From a checkpoint of a small transformer trained on Wikipedia.
Architecture: learned positions, untied embeddings.
MLP neurons of a small language model. Each row is named by its layer, matrix (gate and up: input weights; down: output weights) and neuron, and shows model dimensions 0-191. Each number is 128 + 32 x the weight over its row's rms, rounded and kept within 0 to 255. Numbers have three digits each. A neuron's up and down rows have the sign that makes its largest values positive.
Before each neuron's rows, "fires on" lists the tokens most often at its 100 highest values on Wikipedia text that the model never trained on; "fires before" lists the tokens most often just after its 100 highest values on Wikipedia text that the model never trained on.

fires on: "-", "s", "=", "th"
fires before: "-", "=", "ough"
L11.gate297:087085154133107107117122180129159106154140136170160194071132141139119107141146112104123096122033154149173106130200155159095197156124155129129140141143128109175121114153155119137153073086209146113133149133087114174114088131126132137087125079144099144046074084109144136101179134185113155161122158083164101123128177190044168118141093120051066097151156116150132093136112077132125102169159130124148153054140149156120134109128147135142108146161155142083108131128171164147182062127138159131144098115134083104129194081110124119150134149158103146145175107159139152084089154117063160146
L11.up297:168126150103141105126116079075177119170149079143077096094121116113144112108133137111136167071179141114145129085139142116129177124127146122111132105110100175110114125059116083157131139081156105092149095150179107160099124132111117150122130079197075128141113127076112137213124043148177120140129078111108101172113092114093116106078110128156124099168143119119127104112113205205116180096152079141114117078167141101162117147080083130093140150136073134063140150128121124105140141118108099113174088113121147109126096087085066074150155091145203115109136173200138098152079094049119088144
L11.down297:134142126136187172069116143122152085194076138106116122102122094124107119118109161112159172108155152159117150166174149108145158222108171143102154112139143090180087173090118089126064087108149070126157061098084094229160135072135146200095154094156085135154145120065109142067123085131188139117131065117156164092101096076134119146101137141176111079100069157150112103138127114135058141114160104165094171112108154123139134131146112103127126128086143110054117096150120113159165139128146146110105113167054151108093160102073164118112125120122150137100162145130138136128104156097168165120

fires on: "\n"
fires before: "-", "|"
L3.gate1004:206133063073156121110197137134199126102144098121120146110102133186119109120112101137109170108108105106107095100148114082097119145201128196152064152101131100122142132124131132180122154172145154193187179109088097100135097090124162075109128074131136176131131161144138151137156095114118183164081095134150149116100114144120244158179117123085134144134143081151151170172102081124136092150102150143124147125145146117159147108098082140145162164092126078188114162114122107167050119069143112155130107099087107104117147153084132144137112108111122158092135145103088131117087085082082196097
L3.up1004:088171174113112140144158076087118115121136106129143149181129153120164163151088110159136166147139081150174182068135083109092125173110054104133138089128145109136155115114116104093159065114071059170166121053141138123146155116148141175155106108163102180159096085124084178109117152111161123161111184143100066115200141041094115161079211140158130145114156083104121112098118121111107092104149085142105144153181127141071175107096138102146141181168178154144155166186110117124128123093110186162142120084097112145141077158124099115166111127142134158151100108126159092132087147102082136165
L3.down1004:136115101149130171138064077177073187109126122142144110119149121132178065113178173130135059089149137124111120100117173125160134122096122127151086077152142139180100140139140111138142153107130103071067080082115110145143092180058160141177126164142094095168121235106139096166129111098073122127166156130129153150105126150084138109079119135068120114140078141131099115101146179099187076096133111143161121122174166042153086146137164151128093086067075113141164117115169127086183100137131086123123133143139067137127091101123172172134152160126111068142126123131116114136180150102179086150

fires on: "."
fires before: "\n\n", " The", " In", " He"
L4.gate1015:088136149159104128152153116114152149198095087137129084117145157095049166166106091136138126059157107175104137141145097137137139125146170161075102171097151118143149134117113126143150039098131106086132130093123155143140102156145112104075117086151175147133168105130072111183084134189147114156088123115169116081112131099156134163102109110138090106125156118182145071142104096100116118143140144095102143168099131104063182170153091109154067117147209116203151166091124159100151125191079160141172143179105146148063126172069081121184118129137157164113076111098115156127109121107087063105
L4.up1015:085117180086041144115175177153091125189124133120110164086108127102107113151147146116130133069115173137120091183131167115110145127131191110128085117128128101163155153109120088089130141099147128135126175124209129189145114143097099128118110106122109082168156109179115112179087139089145110049089092113108131138152208109200069110078153084112058111129121160140113160127124149122103163139159072171144124129097129171126148151100119094191069110055146096178165107085106175143079119129117139110122150102126103164094057120072146102156129130124119148102055156135135123140130113087112075147
L4.down1015:122117158110083194137158150114113197116171083104116184140079186122149144128042169122134079117118157120146080150116125161114140146018066111141073094084096149129075103135102159153068128126193148126146143187156099176123113082104130104133156099055144149106127129149148151135148160188128095143192110080115180124179117150151110153107128127122093148147068122102170112128081126138097113137133111123141131121127111157127112100080128153114129094119082144126093118123087184143093106080136165132125148154153129169120140113243157177136143146139067123167081177163136128120183142102114142140

fires on: "="
fires before: "\n\n", "\n", "="
L4.gate568:083135207121143115105038166156127100158105105130123132097095192107153103109185155136129150155120221119110111109074143108098063138069109117163179072084128118120098113075101174146138101172136144109118108106121135117132135094141099103117151120118167125111107123098125133135095190183161137083132112148089130154145125084118100148102115061087102151110155142091062135089080152140104141096146112107168156108141158164062103134154192084080116073173167137093097116117113144088184144145153159060174095136181097137107097128211127138181106178131095138137140081120135161156117108093097119119
L4.up568:104187169106133132138139133206150104118154113117129161121098153142112057151119119123109108077122129138155100169092074125154112144088118171111181112067073138115092111130118151165117126086181151059119130129171128133139114115113109146077132109175117112191096114146210142134121121044086116126131064198129159134075122160095112098090099143042079141146113095114147088136184072165107114164184099180167124085138133114092148114157152055151126076077179126135099152097180142129122158118157143073179104128101138116110089141135069107143122182096100152173185111132136133154110121114110133132
L4.down568:148097166135144152131085111186137134099125091133148116128118118146110090193137113121119096101136172172149117179063149104048064084075084153109143196106165130101175099117152171093130144096120126168108147106120155124117104082102115129147094164121080068128112157150101195180139104112123126126143102147144126170185097095169067133169063116079131129165157163124068140156172099126109045067115112162174118096133114178159134092123146107105109113157128146160097130088087127078164159121121174074136197145125164126131129107094084125184188127183132083186172093159130136121104123131160116137

fires on: "."
fires before: "\n\n", " The", " In", " He"
L6.gate148:093140170121105093135113113153151112168125170133127100158148190086147138198166142132160160130087193156120103162119073155091107131171122135077084142094072142058191123124082122131126142116133159131151136149167152144085158080106114105084163132091162165112110107109115134134048209142170101152069118133190149108161153069160136112083129125106135133169120106105077137073082082108131092136157054108116140125079133193087168093109081176124122158099101096147163157095120171121159125114048141143127163152127145093104126137099064170198092139142129165099123109138108131132165123121083096149
L6.up148:141129146132162092162088116152201130141140087134144133153165141072117158187114107148131118143153108159166110141095115130154126151192163176085066174084142111099109078135084083155119130167120145188117131155134166150097149125155107130105079080159142122147107143118143145163101114149187170175108190105159193119144128136075133140173075131117155107171123129134122119170118099072077092160137089129124102138098120105115179161141120138211176097128114133205174185092101169149120171139131123139129164105146147153132173202129057154202106197143124169142145171101147194097101086118128098127
L6.down148:135093097100085208177129127149097212062160111129163181168112147120149161112059125117144109130125116114145145091098108145118140142134083089114097085095105122091112126111098145151065116091199052143105122192116140138171120068124137071122122118093133153181158112122121157182107162113114162167194132095112156119145142175115144135148077120070145164214071129159156145124089130139113122174105126153149127137131102127118141099068096141147167126131159147134094082101118146171105112097101146171169099154114161142163153144194110139110112171161103203183127154140091164072152119073101104166

fires on: "."
fires before: "\n\n", " The", " In", " He", " It", " She"
L4.gate140:162111085188115140178150104073099118165085094122149101110157110137041132188134093103156054122130118163152086153130176096083191114111141164059111170128153112120134122121119143107150053117193072099135149140125208122099041171175140132128117140184133153144118138178120113178103116157111128122091102140132101098139198112129153163129136157127092114132176150105129125148100112099120105147143137144138128133086151151030173102119131108137092112171179108150128119115176190091097146223108174126142124151164154135099098168114121130123118148100112184102100083145125114148085169130171110128
L4.up140:108106170077097124123167175127106134154166102136141148076112160173150121140152128142122088055085138126144106176083155148082126108095110140067136136131120135162103126102132125071145081114109086139167194152175169177123117143093154084140110065121126128101124128120134078182062112161142146144137112135081164087114117101174094198105148094164100115097110099107145110107134160133100165089091087152133125138109127110095151117107149070158095110074126088172149127104104183116103116128188183200103116189098078148139039075074082104179129174119107098079091173155136141138165112118069142148
L4.down140:126125166093092180096165146107128177119166087074113175142100132116129145141042109111133102099163113157128080149180142150135149089053063195125059124104085129128081101168092152170069109118148148094156133145170103154160123107122139076146126069121144161106081139101067157153170144158144140105174127055133171099186101158144074184131091103121116133140092132102158139080063145116070128121151147112141133144090111175129114150121102150165112112107060147159085114149120177118117085165145131129160120160126112150093126130196087127148134152145052157130064144138100134099112106084096174109

fires on: "=", " =", " code"
fires before: "=", "\n\n", ":"
L11.gate981:150132086078137135104146143142127088125173154189152149114153108154077138079178146094137108147138082162160117140154112136154178118077112119138057206087122082153157088130138171140097202123157181104141149115137104146123082131096103177115105142178146129169102158145123086108124145085070116105128116187129187098105095145138073145149108178133093159099087122154097117178134116120046111150080106120179108093090172143102183138130120115167149180177063113121118082142154164171108155128215082104144171081137157167116164102109122177201104120113075081132128116123104110110141165126116128137
L11.up981:134157089061120143147156144156122144124102125108109124161136096078148155109118143118160138144127069096118079111167091155125200106124118100142130197141097100152109176117146069133103104141173134129144154182173118175096118113091117112164149073221115137163116113150096145104121048150145079130141090102131120142157147131102136113131124159111138088088105062173159146147130135166109128118141107108117141093155158090159132108132096095139217136121101143160110080146122093096100101162218141105114151035024082106162071120165114069095144106124180209146121133132118125104075141137128153147
L11.down981:123113099132133122142147142121178083098168144120160127192197177086128096111067128123112154112104110177162126088118153087125152150142118197134084064151146083147159131141105169121143105137108079113165156080139099076158156129160072153123150118126129089136167126102222100100176128167127133082165106134163064042103176095198140153138141154075125127118143145171084119100141057182123103082070179162076132087107043123133130109118125089095124112110124145102135105126144136160100142159129176116101086187098166092105130136186157105144094099092121105110095132111131165112138190128120136137

fires on: " =", "=", "br", "ship", "  "
fires before: "=", "\n\n", "uk", "|"
L11.gate679:103190143130075132106086112118146094152149115161112142130150154114135190134105150107156131085139126120152149176187112166110115190136066144103104171099092095185143104172119122127100185118166101130101141066164167144144139170097183163093152122146114164171142116138089098137165067126167154120119115142111201129219141089096096112078112111097071146071176142120209138160102089145120076114161067122161177098172148116140080198138131142077151197107116155153151148150128206135148119115127127208171158107123112137092143111121144149138145141153104126118116145095087137094152159147082151106
L11.up679:125145130058110136140115116127136135102131142158136154129152091127167132127188110106088082115086133122138132108054049141109065168101169145117115141162109127122137136156164134146118093112073168092148196153205063145085110145101071129164189139113119121180133184150122080134075107178127120117088139079191108134190131113117166087059141059125143140121101114091159127137144092122115100133079177130146127134149133126128142071122117192205139153139151125159096138155116123117143040081191101163110134159103083126109143112097147137117141088140092115178172136109101129041158133171136134154
L11.down679:161076102142185136128151103131119110111126132166092060107142094147129110135133101101094119128120158146117104177137211173089173082126125170185062120142119103173108113139071113156167146134129145044142122122135137158117151079149173169170157088112162157115133117173129157132101124203164113089126105114093153090132114156098125151175079172135108112167165117152099118188159051159131099159133102166151163164138207086159089134161131146139115107182084112068077139121111106154149101134151128109124173120160088075117150114128129146162150052189147119136168096108092124075159092165169069127

fires on: "\n", "-", ":"
fires before: "-"
L7.gate214:104095142130120142190135165112135123099089105144159100167124175161088157116174061132100075190166107095133130124112201169157138116124115093113137107172138110160076106196106125144064205137162139140132136082145174172133111157088170126131123129158140130128182195141092140189110147169127138153179076100133205145155124156120125161198067121121150119094102066088108129216098171104106083154109157093085119120117184154136137128152187161162146122163136127153151103159087119142189132144142183071116146177088124132140131078140111112101138097137101062104124164141153138093129112141141128110
L7.up214:139084132163200154121064212148104161113145100139141089137152171111137176125194118115093131104167153170158046127106123097103065128080116151096125169097173128121139150160165154104108129163143134164159149069130104106149150089134112093110143145143139061123157117057101181122180086094155143180049098074093109163149153109124101141123061146106114166097135098122165080102127163102099136132121133035105144151097142139138106121112165085085118064110101135100146124128149146109175088148142151107135110101099151148126144122111096057103131116149087116183176131148112124148099116224143151122
L7.down214:117113160167137153154146115111051166128103103129125139139140123068106156083110174134105162145139181143098196168135101136153140134116071119153133133111120136141122124147117095093133084146150110150144096104122157096213147155125079126131075113097123105123114130110161197087112077075201155123085125121151128148165181128094105145108134168194123106094186164177096158060125172144086200186121073148172128164131063112123144125096144099124066109112174113099172093151074152111099139153070111137162114069083080154093131129115094118138183122096179114141099133121090085178144088122138102180

fires on: "'", " Pri", " Fin"
fires before: "s", "ance"
L15.gate898:144105114120084138111192104117180084119172152132127113085124143132087118129114136099144090134106120131163126052104110123114139119105113146096135117172112135208103093134093104114107096109114185096171183093141133092081081148130112121117124116062172134084095093199132166113104111125128067097147101114141186088083137105125090102081114044105171138049098106146121061125094147116160162082164088080126119060088143172134174139126097150129112180160147105157198145085104157089149186165099131168166135119122108192136123108106162089165117141095127082105075161194112121128103133132165108126
L15.up898:129173115187146126120130159105138127196101116097140130122126092118126168098065120090164176108136195090123049090097106108126129139146097167104124136141147150140125107104097112181104113114180121142131192130178133155129153114184120178157067124167038181098152148096103160097134144167105130127179141098183127126084119173127075076095122106089159074148128144168105065097144100085123086159198155109095111155176120143101168133103138153095079140146102164144101057092137068107137100087101107139112124176156204157097121133187143143096137109164109151155155108149126153168108151115177100154
L15.down898:184126101114132191087115128132110070117155088146130156118150123092155082151151121173145111133080142138124124153115124095077135128131142152089151171155128171143096089146196158111129103170172105142112051114180112155123147103128150043093158181206164118106116127064137105100138128131115157115142139081104111132115139134093130149109087097090166137127127108138121108141158118226134111134177178135103088098117172149082183092090165208131119101133078133087115149133168158152146181130156134083105112146058177159102131077120134112083118144125112037078126142189155130115074144141151191134

fires on: "\n", ":"
fires before: "-"
L15.gate691:128092145170076138126163173153187043065136081126071132127128149107085130105088125126174084156182109155070191081137165166169124134155118161124094106149135146148111140078075124147146075139162177109115102102123103106187096119167144093139167116136181099123164123103101105183125125133115157110104125077152138150175057109126173112176085137145083123106091102139127102186119176102112111163116134129114066097161150157109151092160099124140162134157044194123103109090155160136158073063100125150168111097125129125136137123061112146146179104115160151123165061163111160105113172119098117105
L15.up691:161150173091138100146116153143124081142127158125153217179115131192076092145140149092166107117172108077128120098167096164105157121126123099200093167102144085107133122104171153183092072124110101150118177081145149146167072190161111092098138143110052138128127149166124157157149120092131183131188101087171189121128100096142160099073178148071129159118120131132115124205122141092158150068102145148127069171124115093108131127170077124141133159161097149132161169123094132133145146066124114206125111109128124163127126093090118146161139128155114141128091192064136122130154049146148112131
L15.down691:162175124149109219092127086101144216138086102125123109168107146141126143117049170130137116089114144106101110073174151103140106115093137150164140117057204070149117099121077104116177113120113149099146136123142107069146154093144197152211083165148142149157097104140109152109141143157161057153154168167140137172078087141145116165142175075151124069101099130090146138096103147147128132141115190103138135133093070177164071132107103117125127152095113136143105068122146162092128134180105119121106162176124112085071134129119180080133145117164130182098117101123161104164129175118104151160

fires on: "-"
fires before: "|"
L9.gate784:108134136077073081160132091147170108185138178131140166086139082124101103141190094118158142166091160100123126123162122134151150186162186151058165110145130139112110164153148089131142101128143078109072155137137149115013085117102133193179139182129157156101079088185123166139122129207147120076152120119099158164165151089157133152215145092072078111128139157118118074129154182149154097154150146125130147113120161113124143140155143130143173132088131111122119150189132146097151123105076137160140151140159171082112102116114165111125119155121175078168140136184131183082112175128124096086
L9.up784:110120095159161101074103113105186132111119124120126122066080180135073187126135150117121122133093098074153145035184131082129066141127133120106152142128145180122109148086133198106146110078109184173124099147090168093118203136159089127122077144147096108135105122126160076180131107059080165104134134104133106141116124080145137112118133158121082104088101095147188077066101109091179133104122105104113121148096120087147100097139119171164132177137074128127169164157068080110124109139163065175148146082123145086196128156094159136127162096126122179137153119082143081122115098095166106154
L9.down784:077138126122141047155137104094125091146099094103040119056085152079132125136142157100138132083121109089159138111168137109126136156098141137097176104144106120155104172139124093089067105123140113133131158081117110150154046133101087131134088104099179128147112162118100182148218140142186158115147087107115138128121112153125091078179092095082125191135130141055122115144118135129166139096132155170165068121115160085132142168100139096157182186099100139145121183100169123082117192116120165149102100099130117111132127208130070135199105157131156078098137199105111117086134112122098108129

fires on: "\n", "\n\n", "\n ", ":"
fires before: "-", "|", " Lin", " -"
L9.gate402:134168107133038161143180131113142131169111126169125135170191146116121171139148132140137108148146083126146106125117119116117147077117152121156121116250121115114182153175081139089078117143067169134108142171088079139138082119125185122120096128150134145099108144112182153130125107116095192085164087078114148159074100126097188125174083104137143134069140109176093106152136203085196115140125155113151156055129154113099128101148114129111160072145141100183127088186154139144114175126151163119170148097080090132178156075100130112132096121162054089155098149147109135122116132153148173123
L9.up402:151156191114125133173159200064054128131087163104159127130178118128174105133144141156112129151206086101137125107139102126138138126120147088205149105149179121127148142142153125101072120146173107154108144148130126116120143107093109130146152106136099101132098087134079141159097096213127147150129193080136128124194128081149142166149108190167097169162103116123070133186035135117095094088028154089135125145126143095125166105126158125149077119159077123139181148116082107121136105130124118127208127068172139199114094091140117115171169117117117168128119157127151164124166103098100116133
L9.down402:117108130197145130155101098102136128122093126154223171141233079061098138091112143167125126116120133145113145131137075119120144148087169122171141109196114131132103135130130184170137147154015177146096099061119151127119093224132157145057047133107116133173129153139171147132099099107061143086151116129121144101097126154166094113164106115152134078111143113104133124092182166147157156123149122145200095095129142164135116162125140121141126098148070155141110150147120115133081135121159127158134088145099128076128150141104143155082140182152143120116210097131147107145068139103099128140

fires on: "\n", " |", "-", "|", ":"
fires before: "-", "up", "\n", " Bronze", "  "
L15.gate364:164101138153157107129112140112138131143080123084085113106124225124134170126131129141145089086172151180207092159143155148082142102154099133143118127159173089081096148141193077151128127128101114163129135110157128125126089111053081185158177154141162125059123134082113165147052148175178135085104141093140149199162189136149113138102141113120144157156107123097105090113147098151142123091105133084163111136151158159106110127180159091083147135111133113138102139107045110145146080099103115163136114137114081120094201143023089135172089098130167168120093107152114106086129153101118093154
L15.up364:094134127142175093077096092079179110142171066113068178110136095111149201145111177163122147110161214103174130139084167152136100118139161168166155159178148132124148135088196172142119118075060136173172128139117142122146118152074124127084087064109163122164139108124106094160144123146142161097061132142129076155108179118143103118145146073133115122119081091148180178171154135047111142085155177080149125131125107100083125104149137126089155080121109156124149108088155115108153154149163124234155142109097137154123082137129105141150087140095182109165130157133114128104165158111115107110
L15.down364:128111117123103039107155202173122109194091145143168112098124128134076124155186058138112128074129133141078140181165164148154152119128164144082117079147071127146138127145124115120119064107142164119155163132130049186182085108113182117118192135132151121120100100138106145102189151138139094108119154118089098188182125144100112147148122144101165108146118160093179153147116134059133146107139153126151100128173224131135169148088131066089023167142166144126138100181148146109137161094125167095149140160101108162080190109156148121134144131127108145135156126168122179158142146121141102110

fires on: "=", "-"
fires before: "=", "\n\n", "\n"
L6.gate929:109148142115145106098162148121148112053098122124102160145133089079074136121133164121155187079062112116170033189114127150162137139136154107130062097107114121113159156119143122094105119084168088082092153098213086137123075118116154145124131116103108089111109111125098139133125107156163112064092140093153164118127137140099123153082069157120052161222090133100097150160141157142097086171104104145116139101106150111139158141117127110114132118110095078109117157091053142098125053071133134193106134211181150179096080113092164129110176127134109142146108093151123139143168143134080110127
L6.up929:096105164164122102113063132160093112114159122164103096166164185189097098150086130121118134132122090150128121158164153064120134094113157083126126158131106081113116108101129088142158165103151146152181101163182133104129053154093124113124140144131073166110085124058129132174131045171122189115097118118149141136136190117067147160063074109184103166122096176116156133145136107173125112183111152144193144100126102069111140133133146102115163136159133077153090180111101134132098104145183130083123131128144162133083137168131167094103150151160125163141096116225084179102135163107091066096
L6.down929:191068109122102109124131115075128109135112104162148091075108085180173203129088126096123156121106128180096147099145134091059099143153125189124040102069092100072093177057135129117116099081138131110093129140170103146116137060114111106144137102082073123098110169142076157128106133137106069121146117132109135116129103092154109119125091099092153124103140111086091045108085137094139147055074162201107134156145123163120139096093130088126136158156108129124091089157113093157120096122172162140163131154126130138080084092151140119179124136165124101151153057115103132143152180146176143184

fires on: " =", " |", "ci"
fires before: "=", "\n\n", "\n"
L11.gate645:141107127146084077104128133158152099164120130153122166150136113160127156127137129090124146131184166153123143090105122140141081056150057114118129118143180116112118157164142081134057115121123120045084108076101159124115072167112133138108101158116153165116080074177150142118132122117087080138195167117071151128129119174114072171078095119088088132106166155185123064162158177181083122064113109104106140079129162110156164208094127111167150110091166175124131115173102156138143152084132107157184144160136113135177084149124126163165076109154160154123136113119187185099159124178081117144
L11.up645:169195068095156122151122063115143127150111116089139124108124151140124176101108175125138117152129127105061071138086086185182096073067157118114105113071131109077130094098147154165157122138123131175101204112139113107118150158082083187131091157125170194150168135111165157155095147167147148105126166157136137136107153064173136119154142084147137103129100117119127079103145160127062124169097098088097119084085134151196127101101116156164087120116136046115123125135107135117128191147163109115144150075155110186136107084141130103204085124164092114088090094093138094080146127091113151176
L11.down645:138067163154077064074125144112136116165146140117135103105075104096146118132126074121108138140169129123079114138128064164132125126125075126099112140100128153174123170128080134152096172153125132184113107090117107130136154153096155099093118177102088161193176164164176116131070125204091108139090167116115228129062114150155093131135102084093082155163205133085082152190149123101118152086148152139145129087116162085136107068114130103159166138082101089116144065092110121103138115152150112150185139120179146121131156148169195106147064155113077136104140063137119144140088141146104110132

fires on: " =", "="
fires before: "="
L15.gate41:110139078123109160167101150165152088176134066105117118041133106116118121109105143154148085137171104174132132091150161109172093090076178098108085145091163085099124119124104159132121147076141142150109167093107133147119155105141132188106138155081090119130162111144106084190112143172099092116105148180159170153126131129117188160124091134090077076100137162079110113139081066155113104114106116124085142084101176103104136139167108081081161139098126160144169162118097189098109171084195124149148154200106143103109082150116116174137154190174157167131068142137110185171074122186118156131
L15.up41:118188117125106133080140140155175141170157091116112156206130055137075086114159255173083091133094103077108133160031102081094152170129139143217089130096161141095134140132137135152125183126169125078136124126150114139138160131114136179132092138187102180182125127204191114123101071097099117121132140162113149130157122142177179109151108144118128135098140116128129142114173176149187195161121056095190111096124103157115128146174161146124152123112158105151115181126109123153130123146142156133167141115124124166092104123093139136122150122091155152100076139126133139128145141130124086108
L15.down41:145155155168106172082161077134167140147124105150177143170195157028110111140129115127123197091086189104050071118116150127164153144127177154134168103145102140182105146154135158126091149132062100139123132125148177111078098135161114119090131076153104135130111164096125140123102116168212115142146163110113126132106120120104166143158159112117147140096171118193139110116132150138110093119163130142085182121114133115119116048182146128143055135179136134150136119140165113157101086190102093157141148118137139169107133139088211116116110181117117092144127077080123154045177098115158079092

fires on: ".", "'", "or", "ker"
fires before: "s", " The", "\n\n"
L6.gate802:146172132118127082156094152191091139156099102158117153080103156132116098174109110130149094130123137142124080112095111154085136165131123078082069108127103132100097086084088121070055062136117138124128166137124188186110109115097157134051148131117121106111180097143156158202150128125156158159088127164139135131170138079144090149146169078075148092186131154136071165143144121153099063176114079124144152136113164136128120133099175095165163138149102091152118169167108201106124109181121212164155127180127190136105146116106164123172082119143127156127077183136128141145141182120112146189
L6.up802:057109195104140132121059052109116118168164131129131154141135112074126097135122130112179140136139166165122097111101164127113085143134116114090130109132149163099133120123122133102148042139103190111131115147108133122123192103135109146086122198132093099099160090124105146126089144204138064152099164169171150135206125081129124102099132109140159120080144159087076161115146125049126055118108132180097140155100093132093071113162161080078091107119072126126161090129193123082146113111153169134166173205112181118137125179188131143151101110131132126132088132148147150166124130096124150191
L6.down802:174138138185100141160156189092149181142140038100135114154099137127116065098082115121122075132118120100156133147119087090146193176105061067124127142119104152141083076070121105103116136135143099127140137157139145150181093077170069104114120146136137123145165101141201151152175133163121094096111115138124124126134088106168060124106104064163154110136102143173144134106109148095099171150167088105136114102122120171086129126065084161101132151091117152128147079114097081152099127086161191196136117108133189182100125137139110171128104093095172088183099119140125132080159085080162149186

fires on: "=", " =", "th", "l"
fires before: "=", "\n\n"
L9.gate205:118144137103110091182142149120174141169162141134159114140156249178148087129150131126162138110200153129160123164141144154142125106153108102124129136158137108159104128156130104191123185183133115114133075130122098157171169133135133132073129123194115160104112140177154081122166114130152145057103094119149126082093126109053107136117122111148079142111142073171155115088153096104096129126129144155178164106129108131131163149192123120095123118138148103143255151100113134136120096087114115132110145145142075126157082154072078132168080081085168092142081120164143135130130099108075170183
L9.up205:126122139110113152119131206154071153138140147116130145051140154132121123164118136095112140137132102168106165118101143163172058072158104130136142159133103145064109133116111134148097180122178110163149133168118196110127183144116146116085151149118108126162153141169131108170112139122099164123143161148139168107095125162028124174116062201122134104106128068119147111123181131102202174172113092153162101124152125126138107115078147048136101174102158097165117157105169096174114080137119168107133137146128053183148173132075101130095106065100194138100129156092071100095176089112118126160
L9.down205:122145084138076141131123088143180153126115112153174096094158135123125143119105100127092116159126130138106129105117120117061134095175079084124150125132160143192048153190130109135134139137057148131129112070190145104052078105093137129085139149158150113084110153187158158094174104090176194098119112122169123136135082127187134175104134105134126113160127126194149132137101166178150153181117137162096133133055133100201111097123103146132096164138165144101138119089155156095123071078153138162156079076139134125152093113165154032144153176125115161181138080135156074081091119149138145129

fires on: "=", " Hal"
fires before: "=", ")", "en", "\"", "\n\n"
L6.gate198:120139131093162092140153154163161070127115126092136089078090134143107110111069160155168108123140125107110138131088217091089112071093143095176156154120110111165083133125065119141131130179113145035202100115140171171157101140098135138123083094154112095078135106094104131156067103121086159162156092121170155158158150156082122158126130165125037145136138138176136176085138128110130107129143144136118156101140164105101151147140140074137121071139188107106118188084095131149129084131171118146156038135149107133142089100117097139156104132091149095180136108164122168065091194147064132129
L6.up198:127055186094099088114170088205125131174145117109106143096160069145137126120121141109173092067117128131153146188150168099104124126128108132109096128136124135177055144144135098082121092087153162082097148142173098124099086236100126128112168088111095123114087125112101115127144102079138116116119121139137164153099099165086147169106108158144108172113155055135113116117154134119141134099113138116217130089134169127138116128141139070165164084126111097086119120088079147166116081146151136082168140174145107189188083108151146094132134132113084170145114171092091148170165068115159046162
L6.down198:113081128064168131151166107145116145112147077140143151170111164110193155032060169115115142165112129130135146083140116109139091105165081121158101164148100134148064173076101121129076149068197108103111097064183126093115178136164116144116158102087130165070087168103068177133082162155097106130115115129150194128099094143108133143137109187093140136126095108128159081116091077120092118101117144154169128145118120155171136107167075130140119069148107104113130116090118142074131082097137071092087195136169127198130122149147119111179100119108115152147097118133102101094117172161079150149

fires on: " =", "=", " Championships", "ations", "ents", "s"
fires before: "=", "\n\n", " and"
L6.gate24:077099147111120156158165195166158131144146105100140089113092174193075163083118087111144104148166072188134161147125144137113116072120150091108150137065159140057121071139106142132138108112130201099168078169183100124174142085138135152165139108133167150103119087124145105165119122103196130163136142078132191089076154095139171150169179122097084061144148155169155130149137120132112139058133144057134142135117131164099158139148116080106145111147095130166135145118101146079156156100124110093141072069151098138127114126172126158120085136129155101155109139144158242096132120137074134114
L6.up24:104129132112134147114119092180119133064168129091103160122158147103095112113105086122115125161150104107131141111150064105224110136130051108157172140083158143153133108124098083100170105050125142165166096147155145141138152190145150145094102084106133120147093130129103080113119120058106136070104228141090165142194135133147132117144109137063130138122044072146087103155150166161126097080157088122151065125156126118093133098150168163118133103113142120134078174120184131106131132112177158177131119118153174092115146068112120156158058184149149157188109142126122126142134132073105154078
L6.down24:076155139171097169117166101098079193117134145185145142119163111115100135115114141134115067080111100099152079159121079119170179116097119160198187096212085128191114094166125162079069072143106123139116149130141164106101126129087093205124131147170140139084126128199175127102110097084132074099147057119069095105122153128155142120173120198100150138135108136134191100138157109148104125153062071065174113124149142114148108104161146121147081111104142133153127201147116104083135129053139115136094104096164096170126149085122120113102102149095149113137142107113118124110108127129076109124